python train.py --num_hidden_layers=10 --head_dim=64 --vocab_size=8192 --norm_place="pre" --positions="learned" --qk_norm=false --init="normal" --init_std_o=0.00546 --optimizer="muon" --lr_head=0.00562 --warmup_steps=200 --batch_tokens=131072
MLP neurons of a small language model. Each row is named by its layer, matrix (down: output weights) and neuron, and shows model dimensions 0-191. Each number is 500 + 40 x the weight over its row's rms, rounded and kept within 0 to 999. Numbers have three digits each.
A block is one neuron, or neurons of one layer that tend to fire together. Before each block is what it responds to, as a language model described it from the Wikipedia text at the highest values.

Responds to: Before a coming quantity. Tokens just before an expected number or amount, chiefly than in more/no less than, plus up to, a total of, and table pipes.
L7.down122:482531465439517489557507464490490522557472514483491489467520447520426445587413460410437470483507454566499525491442425512494490537511507519452572516483520527564446495479469505480517565476520447476497504518491525554501527437509598530423571490490559453510481530459513492423523473521545448538529547514515578414459490518548453478455516555526534487546500459567543444564478463535531515552516467513599530519470479523450556477505474425412497507499529480466500469532590530479550465466497516496516560434479518485509500488519559561498494485511445444524494501547529533497520473527471584571
L7.down224:448528501440505488404476521509517544431507405493521469510491512524508488458483541466490540487438483559537433485440487444447486554539544523481527542538573527483462473458389556496491530522490546501544477512540567504533511477507487431514440522489515468573465553552422494449569500459396544568518480484493551534472394481548421538474553514452506532548579496489452515543431527521495543473526494530490536498495464529486458515539479443520539447556582522495477528478530458552467439496472496496490579531565515510524451511473491452465542510472501500492493539524445503508469480498589503525
L7.down785:484537496439509433508520500504491507494556576540557557460574556499516498476468465515542514486401481524486515567595495513409440553556478523444512512396553478463484523486535480475529511474421489499542442474500471422504448473547539516486453531425472497520461545463496462464478466452503500539519482478442537553617508536525563608473549481514551501500569518428505441502485512511517553498572508532521468472478532470491524485486438453526504476461559495542483579519497432480534509505488480574486463533456517476538554452425448562489480450476522455510471564449475488496482488533481460502
L7.down1041:486510488523516585570545496496458505463464552512520492495490536472454554500529471493466451442448516457513579542481510543501529483523476506519528458492507482501535528528500485490497523469522463538535524451484476532497430513490508469536449554544496505473504513499470550499511492459472546555551585528460487464494398498487506490560478551525467473574515496466475518495574522475545562556510470500567552536514504471502537443438515496516477414473480476532565462448517534513525498457522500585522480452553524505422515493527456534535486416485441505444540485503549528468482477549520565463
L7.down1080:467504517467514504540458479485518574476513490478474474549536584488477530480464564486485488475575512459497473460490482469465495556524512543462489473484479485495493517521549498477494496485466494458587412552582526513603457454492491542482515519556497472506454469499541467497423457512512472515523448578479506515540482470563478553412443467486497503529519522457504425414527496502470489433464492521562533542581472469451445525555455487530500470424521486501550498443605528554470535425532493548468505497431556542525462552559516492509494471511537519538503514525567462511472524590469448468
L7.down1094:528502496448474523538513508509551446529487549516432535522529473527514465479497484532506577505469527518528554509530497561541479477530469492505507477469531512543490564492529489500479483506503555413526483524575496551467498489468550513503434470507489538539568443512460519467519470531458476487471492434460428491555545485472480448556531521556539488516549442553552489507461493505464493488528528479533504540559514472524566466505488500526481500489465517534543516495483492492523443457442532507483490518484416456464469478480471464518437551541552436516452449511547494553502491527514509537
L7.down1398:527539454429520476523513513490528466585461459522469524451480497552491483563470502498461517391444550476556506501448455526509516485541522416489475485463470484478548537541466448538464483519560555540520542506452519531580443505491508525521445542566542538491536505585532467438489471466457492464525454549545539527496539514475513470546505543493534511549477533483504432452470476510513565543547510464487507492510508517415451493489506461501504476493456494598417395524496452554528568436510436575511461445486439511577409439544505482604482472485496506520522538536533487484540456471509498529
L7.down1577:545454475517462433477528474528509493580530565513452457495499446422488499554489467512483453468475494510557485549520462521556418490467523518539533523483489494574498482441425560530455539553578501504533519530576535444488530506557503486527494537501505531491501476516454493555475547445480437525486469520424556501536468500490486536449535474498530466434460473487504536503519484529460475528468531517533584503498473520452500553521484422492438531529512495527407450487497460523461517463470427545558582520524531511530488503576524520474509498498560473505475464524587499491487448481501483538

Responds to: Party names in election tables. Party-name cells at the start of rows in election result tables, such as Independent, Conservative, PF, BNP; weaker on political compounds like left-wing and scattered table tokens.
L7.down17:523539452522586520428493510479515538460472410567492512550465448485520497475437587546464466529506513512476492537592535467492572551532427528490586520535476499560445456496445485487529487409527563483485534525510534525465476475474580521486543547519439483508523512577587469446531512525527480518535494493431521545420523439511475467534489522500515468468481463540623543450490527492535466579516538440486479496529537449427498529469464540574444492486502419470496479548545468507493532463462572543457460472487486463396471499502489493480498638515464504570526548471480439553489380462489519429
L7.down603:460556538508511448470531499574523463493390471511524509562501495467515494547495464533456519502514459486500423511527470524497536481418497569377499493525511489479502468479566510510434549528533519458482521583448502451498579493523509491501555470442468453572461543415552452461531532548436488491496520471505579456432527452491509465544505579506440591497477492440428404464462532500587505428468504445584603499443436496487451503476546487497452484541493486521449524498479445482511513483474545446459489439469544440466528486530475416508503504460510490446432541476573424522517454477550545443
L7.down776:423521550572560525447534565513530482451528486504531584476478497468507512459526520489465537473544528527493449494503494431550525540510534570489541464543541466506519565592511428521512532489605518484543619507493522508519460542486514473482456508510423564503500541527480492603472451458481543476593495535475505531471486537510490463455561551538455485491487537521513510537446446461490473522497528448467445536546526500529519519440493552524519513513499425438566468538408530512516543494553545508528496502456513540560477511559545501516538445503416531459515438474539481482441572506400412450
L7.down938:511477559482528481507472561477448508511546441492551538559549477514522537592498501522455470559484431517508489523468538449537536513506500531495520537488531477501527530525514513502507502501490574499425467483539535509513470493512494525464481509500527497386491550527477463565557481513491517465534498490504566466444485522503430547474486479474549482511566615469504487549551557549492476456492482536498556548477491543538556484491588442500519418555520500486463446471502435522535459480469496539468496396503570444521535500400532538476467496485482440545456537480604409474500484523459462442
L7.down1169:466511546444577543560479471489456470533501547493516421546502518497468466562587506470562498517475506492435536576454467419534516500531542463571548453557479503556511562491485467423478517499511472577603507457485512541549497468495485476493439454573474464532501521409452522564455503528552442422522524517540486519490511585531506512568516490514471453427518527438535490505452434473503515511509455575435527523473462524388457537466498492519473526501555481505545459455490496552452583397522521449477549463503489414452466516558503517474496529607485430500486456509467525491546536547470554471
L7.down1480:468399422449502463481474572481596485486536540547507526456605478543483574510521529508502420481548454480454507487493493466475577410528487524504591560485461473462546459548482460458596552543483520562527488550506490502446561498499462549473436543496511535469480495496498468492526515495508471616436534427421510453532458572523526477516524481500491453517494489476474504546513476487547521504507510481498543526526524517447534446524385506468427478522518493521524450436594496480496464483521479490551478482496483433457519524482494470462495534447504496519508549479541492587455504517442564492
L7.down1548:479543491525488464464472503451592458487478460533509467512481441491534510469495513506443518475599425441485530480527465496454518445485487486456586536546556467530493494487481477521525490466502555481467470515544377517446466491525500446533466545505539534477466541449586505528568484457498503489502481454514503423491517496476445536536447540568475484506530520508533472557489509513510421512524385544523534547488558437466454447592527525482442525466481446553472467502525493432502520479446526538488526536522557466417551513488502460493495446513580481555502508478541535469553509513544520525
L7.down1657:504481474430488537499469496472482488449444493537414537538479535533618443580528544509537526513470480502466498513491486537450521538486555471497483505592571512481492444536532488493497486466555511524482479562540466472421531506430523512473445532495542457547504444529476537572423546443522470489519500510470519439469519531445508556518456538451425493576462488508491463542517557481459522472510504482489601437428530458484510478502516542538504402498465450439472576496494518463488553452477481492527514503442546545452556578554561503455498511494477522465475502481560463416511499471445495499

Responds to: Pre-verb position. The last token before a clause's main verb: a subject's end, pronoun, modal or adverb, as in microbes, they, will, already.
L7.down399:489520483522451531510478518439565468501521453453562438508492631479563405465515484482503576456463460546516507467492495527504489501488563567455413469471454556463485505445527478502510485493540529486525542547464506504425547526502535494464434522462551616464539453490477467558454491491497496429483544448440452536473506517542517496513400547442509473524501435515512521514501564478450469545514534528511525528476479504594415457547462536596508513519485525517496471513496501516485533526468521593496558478524507519531496495547510502566465460443407536507470485451560532580445450474552510483
L7.down453:475534497468504516496506569491510523569507471460473481519529554445507525470556503489496494522503438510423526446489523465540501505523465488501501558494491467511496482448552460448472516474446519543554434459500418477516522444475524497465515567486500481395402536519503519517585549456487500526439491545463453525492475501530502522525531483455487501502495522604458480485508521531466516509391471482522476502492477471373457480451520511476528479586416454498492492530517502481540477465524527535556515456502484491476484484476493559516547472532581474515457533537520486518558417490396517586
L7.down454:503487457515479589529512494554467535494420460473546411489509519545523494434548478477513473481411479459458548575540514516518552550517454447490554557470505575516468521446453483460447396458485493471490517538493585458449536461550445531503542465425534412507535478435537485522459527468458471527575535448505523453465454541539503518483556530552527471543497483499481513548515489521488529561500472483558476551507463494554526446516458484495534494499504524486506541562538473501407518470511470470466579483532558546511515447451508533532462488493489524450435556438473545465490517510501496426
L7.down482:587503448467544461542449494428501451469554484489526448511525545520459510555471511564503518528535561455478518458508561482513499453499515426501467461520518479473484515459492482465526485560446534414515504488495589484509461452475508556440527491499532547549462459540421507493462475543428496504480494539573487598548500457458540527487464488504500467467451545542532517464549499417468495530461499521580522455517489496482514485541491553529512456524471494498484492573521512471446537494499489554570513550486490487581528465491495514621401524441476529514448474495379537493550485523497516584
L7.down573:498448539536549488524528483463452455475476498553535468440543567487458474521481504441525480585506527526512517450556621525475506493536453450522518533517463472485574498511517469484532562505478550500514518533563522502530510413551502425439506529482487522485515511502425456521535500464501422569478565536510523501560457394482551483549535560443512507460442493514447518464495506440491468492555474558566562506516399500502473515468533521496528519506496610469487549516481491458455501461570537581492450439422481433494465432539483476562502489482531473547490529511552506452524503473483540597
L7.down905:558468500514555444449486525490492460507478510477488511424533575561519452475469498457526542534510579479527458520506551520553462464526466458517482478536501490524531454495490456482463473543520426496519550496523557444478453463516549487508537562459470485497503525517473489429454502468508376492497521532546484489564486447501512500534491466464547554480468489546540546480515461487445529476468437541534567511573473494493544432517482533488558462490462478535433516471484475460513532544485465519564532480502451450584512497522481532547495463506455525558500526514489448440478470504585478549
L7.down1431:478527526513486483466477485458509479475480503467462481466552510577465484484520545551492524555492476457500563464458513512581470506562518485527453475515479474529479559457571533464471481475458516418491521477523464516388452498529488455467530528457529466472466495473513489500471499509442526474492539533492470597459497534396462535491532506506514498529438452505447475472543508452512562397448552560438487506535502483461542525499492564562490519547453547513488561557535547487475526516519477489566466475486559474477423486505467551531504469506504498521484476443420519423522500523444512541
L7.down1709:526502496580445420499501476462492522574497508472428423498489515457513507557469548525504445448492442512546451557562460436553427576500515494462476475498521478473496489395480522479500530504478525493498512510525469524432523550435536464506478478461453511578473482591425583512484560510546492431511457486485464500473560528508512487471513487501472439502488529517519549527459577548542531551523477561473521452399462486559518489519478517512593492515495467521552486433509478543539534525457492448506457464462463514498541470541496512529420446508507609464525565522522530565457516447456479575

Responds to: Perfect auxiliary slot. Fires on auxiliaries have/has/had and adverbs like already, previously, probably placed between a subject and its main verb, e.g. had already spread.
L6.down234:526418469528549415515465467505517471515382525462464526459480569496466481463582487495448521474572552535468495488548520485444525420547489561485441449500495453495535489518493443465496433529444459539514478512525543499413558407535529482506480507570561520499521487520528571438484505467398544507519469510609453559543536491528572490554498464546495521456444594562551550511478487534603490510562558457454531385476396472479508526474578493475537501474476556479520544510486510457514520522524487507469485493477468521514538498484475461538461522488475529536476526501409539594543423532509464484
L6.down521:502527500499496442496513486432528414487453538486533476483513559477481459449548505505465496512550468557490512522496546444511478504572491423528425447500512494451555571478542515513529470447465472536531522536483470508470535509534574484538522436450541507438487469548474452534476458518480435455503525521483413545531500486429544507531523528471540516461533513460525551492518603503544558535445462529531573386434479576497495496451417507493502558508450538447488436456513562463508503549556522542481480468491433427469484513521458455526461533539482484505502429470538555452574462532392490537
L6.down1365:518514519439489515492474534500529422520418461531513464501522478516512517531512532479561548451502561548533535430510529609428519497504529540528426465558503448533517530518533515456499417486479574578531481556529447496516499469495513517545485509542512505494510554520517548481518547502449519483479467507516486497494423498505517474552601445553483514516485501530542487489482472452572531460453477519477534418508427513442513466460549461480479580532479475492518485551558497499485501569507466514465410499500477430576484542498413559478413482498515483523497540515391552524511524491505401497
L6.down1645:490468484538518508471518477466487532420458562479525466536540514510472442472514499507500507494435502537500512528561493439521506521519530422519520421406460510423466435457478455511504516382498521438495515500483550532466537461460499415510511466551519483488543525506465513486545564426502446445489536540507479533494500582440554507420441411502464515453439419477566541501490511549503512497482487527433490503533440465479467549458468585491548462474529540470425533509516468504521588459569549559418517514533559538474527456550523408582464479532511451503472507543492533482537498548457492497

Responds to: Vowel pieces in foreign names. Short word-piece tokens, mostly a single vowel (a, i, u), completing or continuing foreign names and transliterations, as in Šišmiši, romaji, Annapurna, Grasu.
L6.down127:570461502457505560464489577546562546559519487480437451573455579552484482509469532550495502473429474532495494496463503490508541488510441501480461494532453556562466506563459514574555506415409491497500552510512526506602470490492561528522501467413535498488505517411457502517511556494480496493503498480585476486494495485481535511504545479482492532456493531414547510473558608443496460529439473524503414475479413447515509509477496527481468462473539461506463425498448493514519445493450466493493506568487525461539433566480492434524529508522506494569540614502531483470477472528496536498
L6.down147:542489536443501449481483435497535528536539464456459532517496567506480512503509455485512423530470486579497518538503468482496509458503463524600487535507495545432437562503507555534527532494494487520479529466500547550587464498483556534482476478441547444567476513485433437507494505420533438460581482483519469513468486485508548550512526485445485510442505510504520528443522599509484490546481393463412542511542549509488524500487487524469491568502519475485515523429486461507531472500515518536474509496490517468493525553482450510475545452533486529552532518458525552486495556543480502470
L6.down776:506497484471458527508451578469491529527496511491499496483557515586473462467462463500456534466493433467562484491475478565546529570474552497495484544522520478499478522488502480531466489533523540445456471476443456479512526478553516588569428455402551490509535473567496512541482488560449444548508545534532521496430508525482514509452478562543411512450514574524456522442462541559479481427525511500455511568483474499438422498534432507528507436477511457544482542481519530556551528573492508498553500481459498465501528502527478480546487429500496486474555536563505483494492432566462502452
L6.down1390:515543476545530502483460582474450563541495549529487493514513476454510483514523477484479520497484544543555492516550526484489553501489430479495526540483442391510507509497492547489549547508478535522465476550532549563497500485556541525499439450453528421465451507486408522518557539451504535545505551457592528492498394476450459493501510507489425500554444497528452518502525540466499491502566539504453547451472518545482541544528422456568412562512450531599485489534524524529476457514462436482513474529485440511530448474531454554531526445487515476487437551521471481528467458486457524446

Responds to: Mid-word fragments in rare words. Short vowel-heavy subword pieces just after a word's first piece, mostly in foreign names and titles (Bol-o, Burc-u, Ell-i-ott), plus the prefix anti in words like antihistamines.
L7.down190:499483478469541470471518519482519509543476532536525446536478441566485466557493576485498457502510491619482511518445485491484456488468465477515455500459426459529504565562488549510487450489500485559488536522418527503504540482504562446542458527480485518550461519495492462562512520475527603557560483550456503506525470459430499538506497467505487401487512453443484533545425560518544486511511493520446463494523517497428526467522502462530522491461522545551543467527540415517474452521575478510519529476501601485479472513556527475489547407520590489513458516539460444514489510556477475451
L7.down416:567497463506512517438498559437565542498441542506511495479490501527467464462512441508471532457477493551540456522495477506509540520495482439505449498483457533536505392488494428522504546452466585444464496486471448573530500538507547475569531525505435494583525553468562562527461458521514443535457472482511535471476538479399544517500523581546519475456574444501486518556579484462439441479472516546459400456507534510479563483539474508540528460487523513470509448542589462449537517576558473470500495479431484530511469500439457486480584533475533434503573532487539500510539478541494470484
L7.down484:505506511452504468514503472524590549495471538482502455434513487467498489522539558567533479525511480527458538464475485459545496479433478518443494475517480514480500417489461450482493538470544545517398489545499466533539538473468427507498565547426565575446475468462507523438477544540574482449477501482543477542473451386498508473472528498597539443481482553474516501432465550510480560497456498419514571528498432501482469513531508561403474544484506464461471505475552524489413509513561469515424436495471492544505459560496449459467520434501544523451455543477516440423510560465477491482
L7.down755:512496496442511476527538445461539494533534467534469518609542467504511501495522498466530400484477450503485484436509501486526478460456481551503472437474525492527469483519447550519515524474487485447458486584532566527518492501488551512502404550452489474455555463530529479522498511502562528387503517440541481527506467433554485448489466468499510499519460553496538508506540530470524479529562459477488425474488514495508536486483445471563419576432478527435457523483485510501504464571568491513529524477473540435480457491510445459488477461413513500526530560522511476565596572553505572492
L7.down760:510521460535494537432486491478451490504516472472541569487521504501444540501540445479545526497535478499459509606507465515508454453507434527478549468518547455452431422450517480522510448442521518589468497506463485524512470399462481583567501553488519462519469414547516580509479501459519496475490464516561364464494432524498506507472472499468550529420516492447494444491517494497466529515512514548502559458503534498486519539517437586531488525452524510442579490579527531515494521521540469487528521446444465479444551510475510521527487575550472524475559573556533449530559507457561439484
L7.down830:543552544444482525426497541511516498473523536420517568474482505532500515522506495537515529562470514507534517514472581520537502518589518449438471538499508501388452508492491436502469461515515523491539512491571481470555541478496568493518447495523481517474492539528459579463500470488516434454516451450517576441418513566548517473538496429504546550502487466444530541440498547479534555518517520471477484570437486542501502485554537427538530507518487502551512483494449452488485533497528525513490499478556460521513512466479404496508519472548498445536630355473571558447503524534510503448
L7.down1024:493469464488508570466511469542522471580525465548505516453474565520545493554505521496506512471497531503477523507556575479498550451507519492482475475515430536518481507439504451548494536473438486508535562510516496596608529569499564511476520530493495497573534442465500525519568521522456511530478472546441492475495492586478511511520484523450462510423478485472483518428486582531482503476509486498463478465520597470448602499465564461432458523413492485545504488460524468472528524515494565536513464534576489497546489489531485444452495521467486465553530529473464524525504490494473528429
L7.down1696:434552552463520543545510471546457513496520512527534425476485453507513555546447513462535476531491561522391513473515515515490475474378558475501539486526538551540372562461548507539518453560433454507499542443501480549559502467493479579490500519487528513501511462532526505550497509557470493492524562559452477577568474482452580470494516471508548528487465439462476491517443512570501470510441486519431506518565518521526470518462471479492489510535518419470512576488522484436511580506506465572524498450522454530478423507436587602475493482438500468491510481494462455495544569480506551501

Responds to: Elections and competition results. Words inside accounts of elections, politics and competition outcomes, such as run for re-election, elected, Democratic, Congress, first round, votes.
L4.down588:403464466467493447417462500506525421413487495516529421554567517487536487496533521519481500489556438421410488459448506496400528492544470543444480482597422465442477502516470497540452462495570537506452484477482515480465543527449540468473543567428501501469464507510461533574563481474540440536516494425462508473494544461438477514490433469575454435496571518477500555506514533484516476485540447503533510501479497477505483500523529531507472517565455458596470450486470539451523488514428468497527533463525515452468558487469503445438513576502560529542483501417553475463446409438506516538
L4.down1212:445575487507497539476501500432533497465511505492493462492448515458519491543486598512449554531453474477489523473593487562481518521510477542559495448492519478458574584511536476519463520527499501470497522430456499465528446538536475467440523506490485473524505556461436466439539546527535504474506582447498495493567539597526534514536508499532469601556497458490468500505440537551505452423496499509527509561582518508440435501492462557516422548517445556477500558460560526515471492517401440463477514451447511449522520486499458519456553477502480469458630490517497494505434541446463517531

Responds to: Word-start fragments after capitals. Short first pieces of split words, often syllables like Me, Le, de, Ma, in foreign names and titles, e.g. Ne Me Quitte, Timo Meier, Di Meola.
L4.down65:524527497474596500474571531530461427576466522446510528517498491465533480510550568387503540488489540524443527475482524604537531566574558483387475430523460519434480557381424496523488478540461422477511446469481475512518504429431534515534484544498441538504521581496558478538538473512450454472513555551500543507512410468553536526464477521490501521405489567475454527452539558531518487418531504499462483581517551516489484528544499485488519441520522460504495506552571475539461466542457518495445523501529474520452604457503478488518437506490411523468443497513449538524417478508495455502
L4.down1627:465452514501481526469540555553527554505469467559482480496386509554589476479426520474554445447430446502505518486564501577518497505487491530453390457579478536477436570520486388491433482449514475491472550454481514541560524518456552522520455527525513524462486436532509550541506503500531485464546445574494535587425519530461520433530518488549480518458503515455525463459547484481517563436479502527479576438481518409475521515518563596488465580468528508537506512539496481453501521402552545492475557516470543508597483449473547519488499473458455456522456478492530453479464398526489597456

Responds to: Word-initial fragment tokens. First subword piece of a word split into parts, e.g. pr(oud), t(elling), d(aughters), and party names opening election-table cells (UK(IP), P(NM)).
L6.down68:449561560468483538552510429474487498516478562540505525509457397485512404603545463517492494490540514524430458517523433407563556419551483535451504406462519564517531505472514551529535497526465478429520500504469477404509502523457429475417526504512520533456534488554491528496547524539554467486432476488484566519418469517445570505453494505525549562573430464553484513479527506486521495485524530549545542460502435422457541542494523547517513532565531527548441563542452458519429518462536514517484562527518468545461496551450491455496625519396506521523423459445529480503492552524594471390
L6.down689:463496546484564468488494542542537516523450477503474532609528482458561497492494499512545494498502463478442468500504461557526481457542462557513553520492532448524501517557458469552495474532506437566542461597538490481442510516528528474464453522523501531532476496453508550549531537424420461514475449466533473609540498556540499554459496519469519500511527509479492447508447476501506453445496473548486538527490500443572468560522438458464456495525475438520511407489584485497489480565456490488569487499567532525510511580500575514534510412542518571562463516427572504467510509423489514430
L6.down1070:494503470487509460467510511565553455526481422505485471512505391495584436458525551528481499484524480528506497468476488470504593421524471466503440531497514492521494573570520468549440464491462512514494477543505492515500509361492455514554441508448532488521453496489537490523463502499489526461468502378574548522544507470473446533470481522504522579428507520481535506538566442552562503555513467548518523498519522509487475554501556577424539537523450501518499420514408461471519516438489493462481506452482525463509495471465518462536486487467590482573518478490515539549546475466477486451
L6.down1157:510486521563473458491474487483472465558454504416494500505461473438507428427549475570550522460557492526490499563489548472520499529520447491509452464481532415600567513511548460521487481522514501587418546442514505428416465518436493527486511467564523567502517509478478558479412437482562493473470457477502500547541540469481568483537477534599455405532442543459556532528537456487492485546553509431499494564448480546531429518435517426480446475501459575472545550500468494533490568515476413502512490461471505529492449504513563502499496539479495555462494486493489487518542466516483507491

Responds to: Infinitive "to" and modals. The word to introducing an infinitive verb, plus modal verbs before a bare verb, as in able to, began to, can be, would continue.
L4.down1081:503472509486501488429509559416508553492472518493515462488453637465481455458558525555523507514499438454522527490508560504544485475454494478612436517493476575462470538465538468464470466520544531531437428467497488497505481544438509471458566402450502471493512498568517507553423547477507520478496593523570461510486542485496471489416505459486459417479493466558514479431520421451624509529486496482441530510473428504529515468499595598528492526523503510515503521454594517528530518557468449559490559424547443493522495506534473550496494492501404563501489477427496517527527489475399447515
L4.down1170:466465464446448504442499459498457558505534458544569505475439555428473520467558544597519511530449437489548458466529546565512586518491497494594568557486494566529507485472483485516519503540490509514500525383496534467523477477507529468509542458514531504553507499520533482496446554489538591530467526465500449469496552500521415425499533480528522527462461565476525480478489523472482518557494488454537509533511536484459583401533550492512490546437494526518487503454429447461531529503488520480463465515499474530453496536500450627524492415506468506469585530509433437578420559484410543488

Responds to: Before a coming number. Tokens just before an upcoming number or count, such as table pipes before totals, or "at least", "up to", "of which".
L6.down258:504500549476494466555489562617462511463532471492517517468544528498546507464465491489565517437487487537501554504428483398472508497488510536473506535546485517516583572446564537475511553511523497550405551498571483463511436545499463507476552608491494470541454427536490470440528511506511454507541499562447476545452508495446488515524502592496470519496496515528509498427506525470569475438526435444501384489594523535534474452553467557539525510518518430484492511510541489481531527507501526563426453449501552506502560532472495514497543548479506505467454504505467431489457579473565473471
L6.down491:534568521449455531494537493507535452531571514477539553517500473479541447507420436442472563395468499440550470471523528493441539432501560420448493531561544508506518483510546483512455466526529491401583441470524527548550496557546474492441411515427542433488536472564482501482467487569477500472560522474528531523526518592456507545382540478527441473497524531541477514527479516499507545452525436551528509554503439497508499483485463510536522462549505465522480509476430501459434532455493528531479511421496459521514445493438457558475419463511588458517534549447538470442451559515516512487
L6.down519:420569532500482487472507445561558578501481547561538489448500466528495499542476486505459564505498564415503493504440532505435490481496433467468469457539503466421560479526478504521399479515528552480482515496496562452600512478546527437547527526504563474551478468487520510468548515513455518484512483585525532547481435499547537494538494482539391549546534487486487531540521506469575537514463516485488515502521531385513470508515464460526489510484520454519490480487531494486530456495564510545459538432462562597526427493564421474520508477501497502477451555500533501460464508531499544510
L6.down766:504500564463526543528505519530500494529526551458502507410560481454551481502513460534489491468500479495553550482524469540559500532443503510539460519448472495528533515549508541540477393528522493483521476523588532423589462494491492494445457453506507500509397540495514485459518534479558458501509407468513433528590494541448417510544535564534510566509502474516549499433451569522534542528496501530488472504540467544514470514482473498479510526480450523538491476473491505523486539460423479509541515452474508464493322515517514492492404560491536449486495504468597530454452544504539593504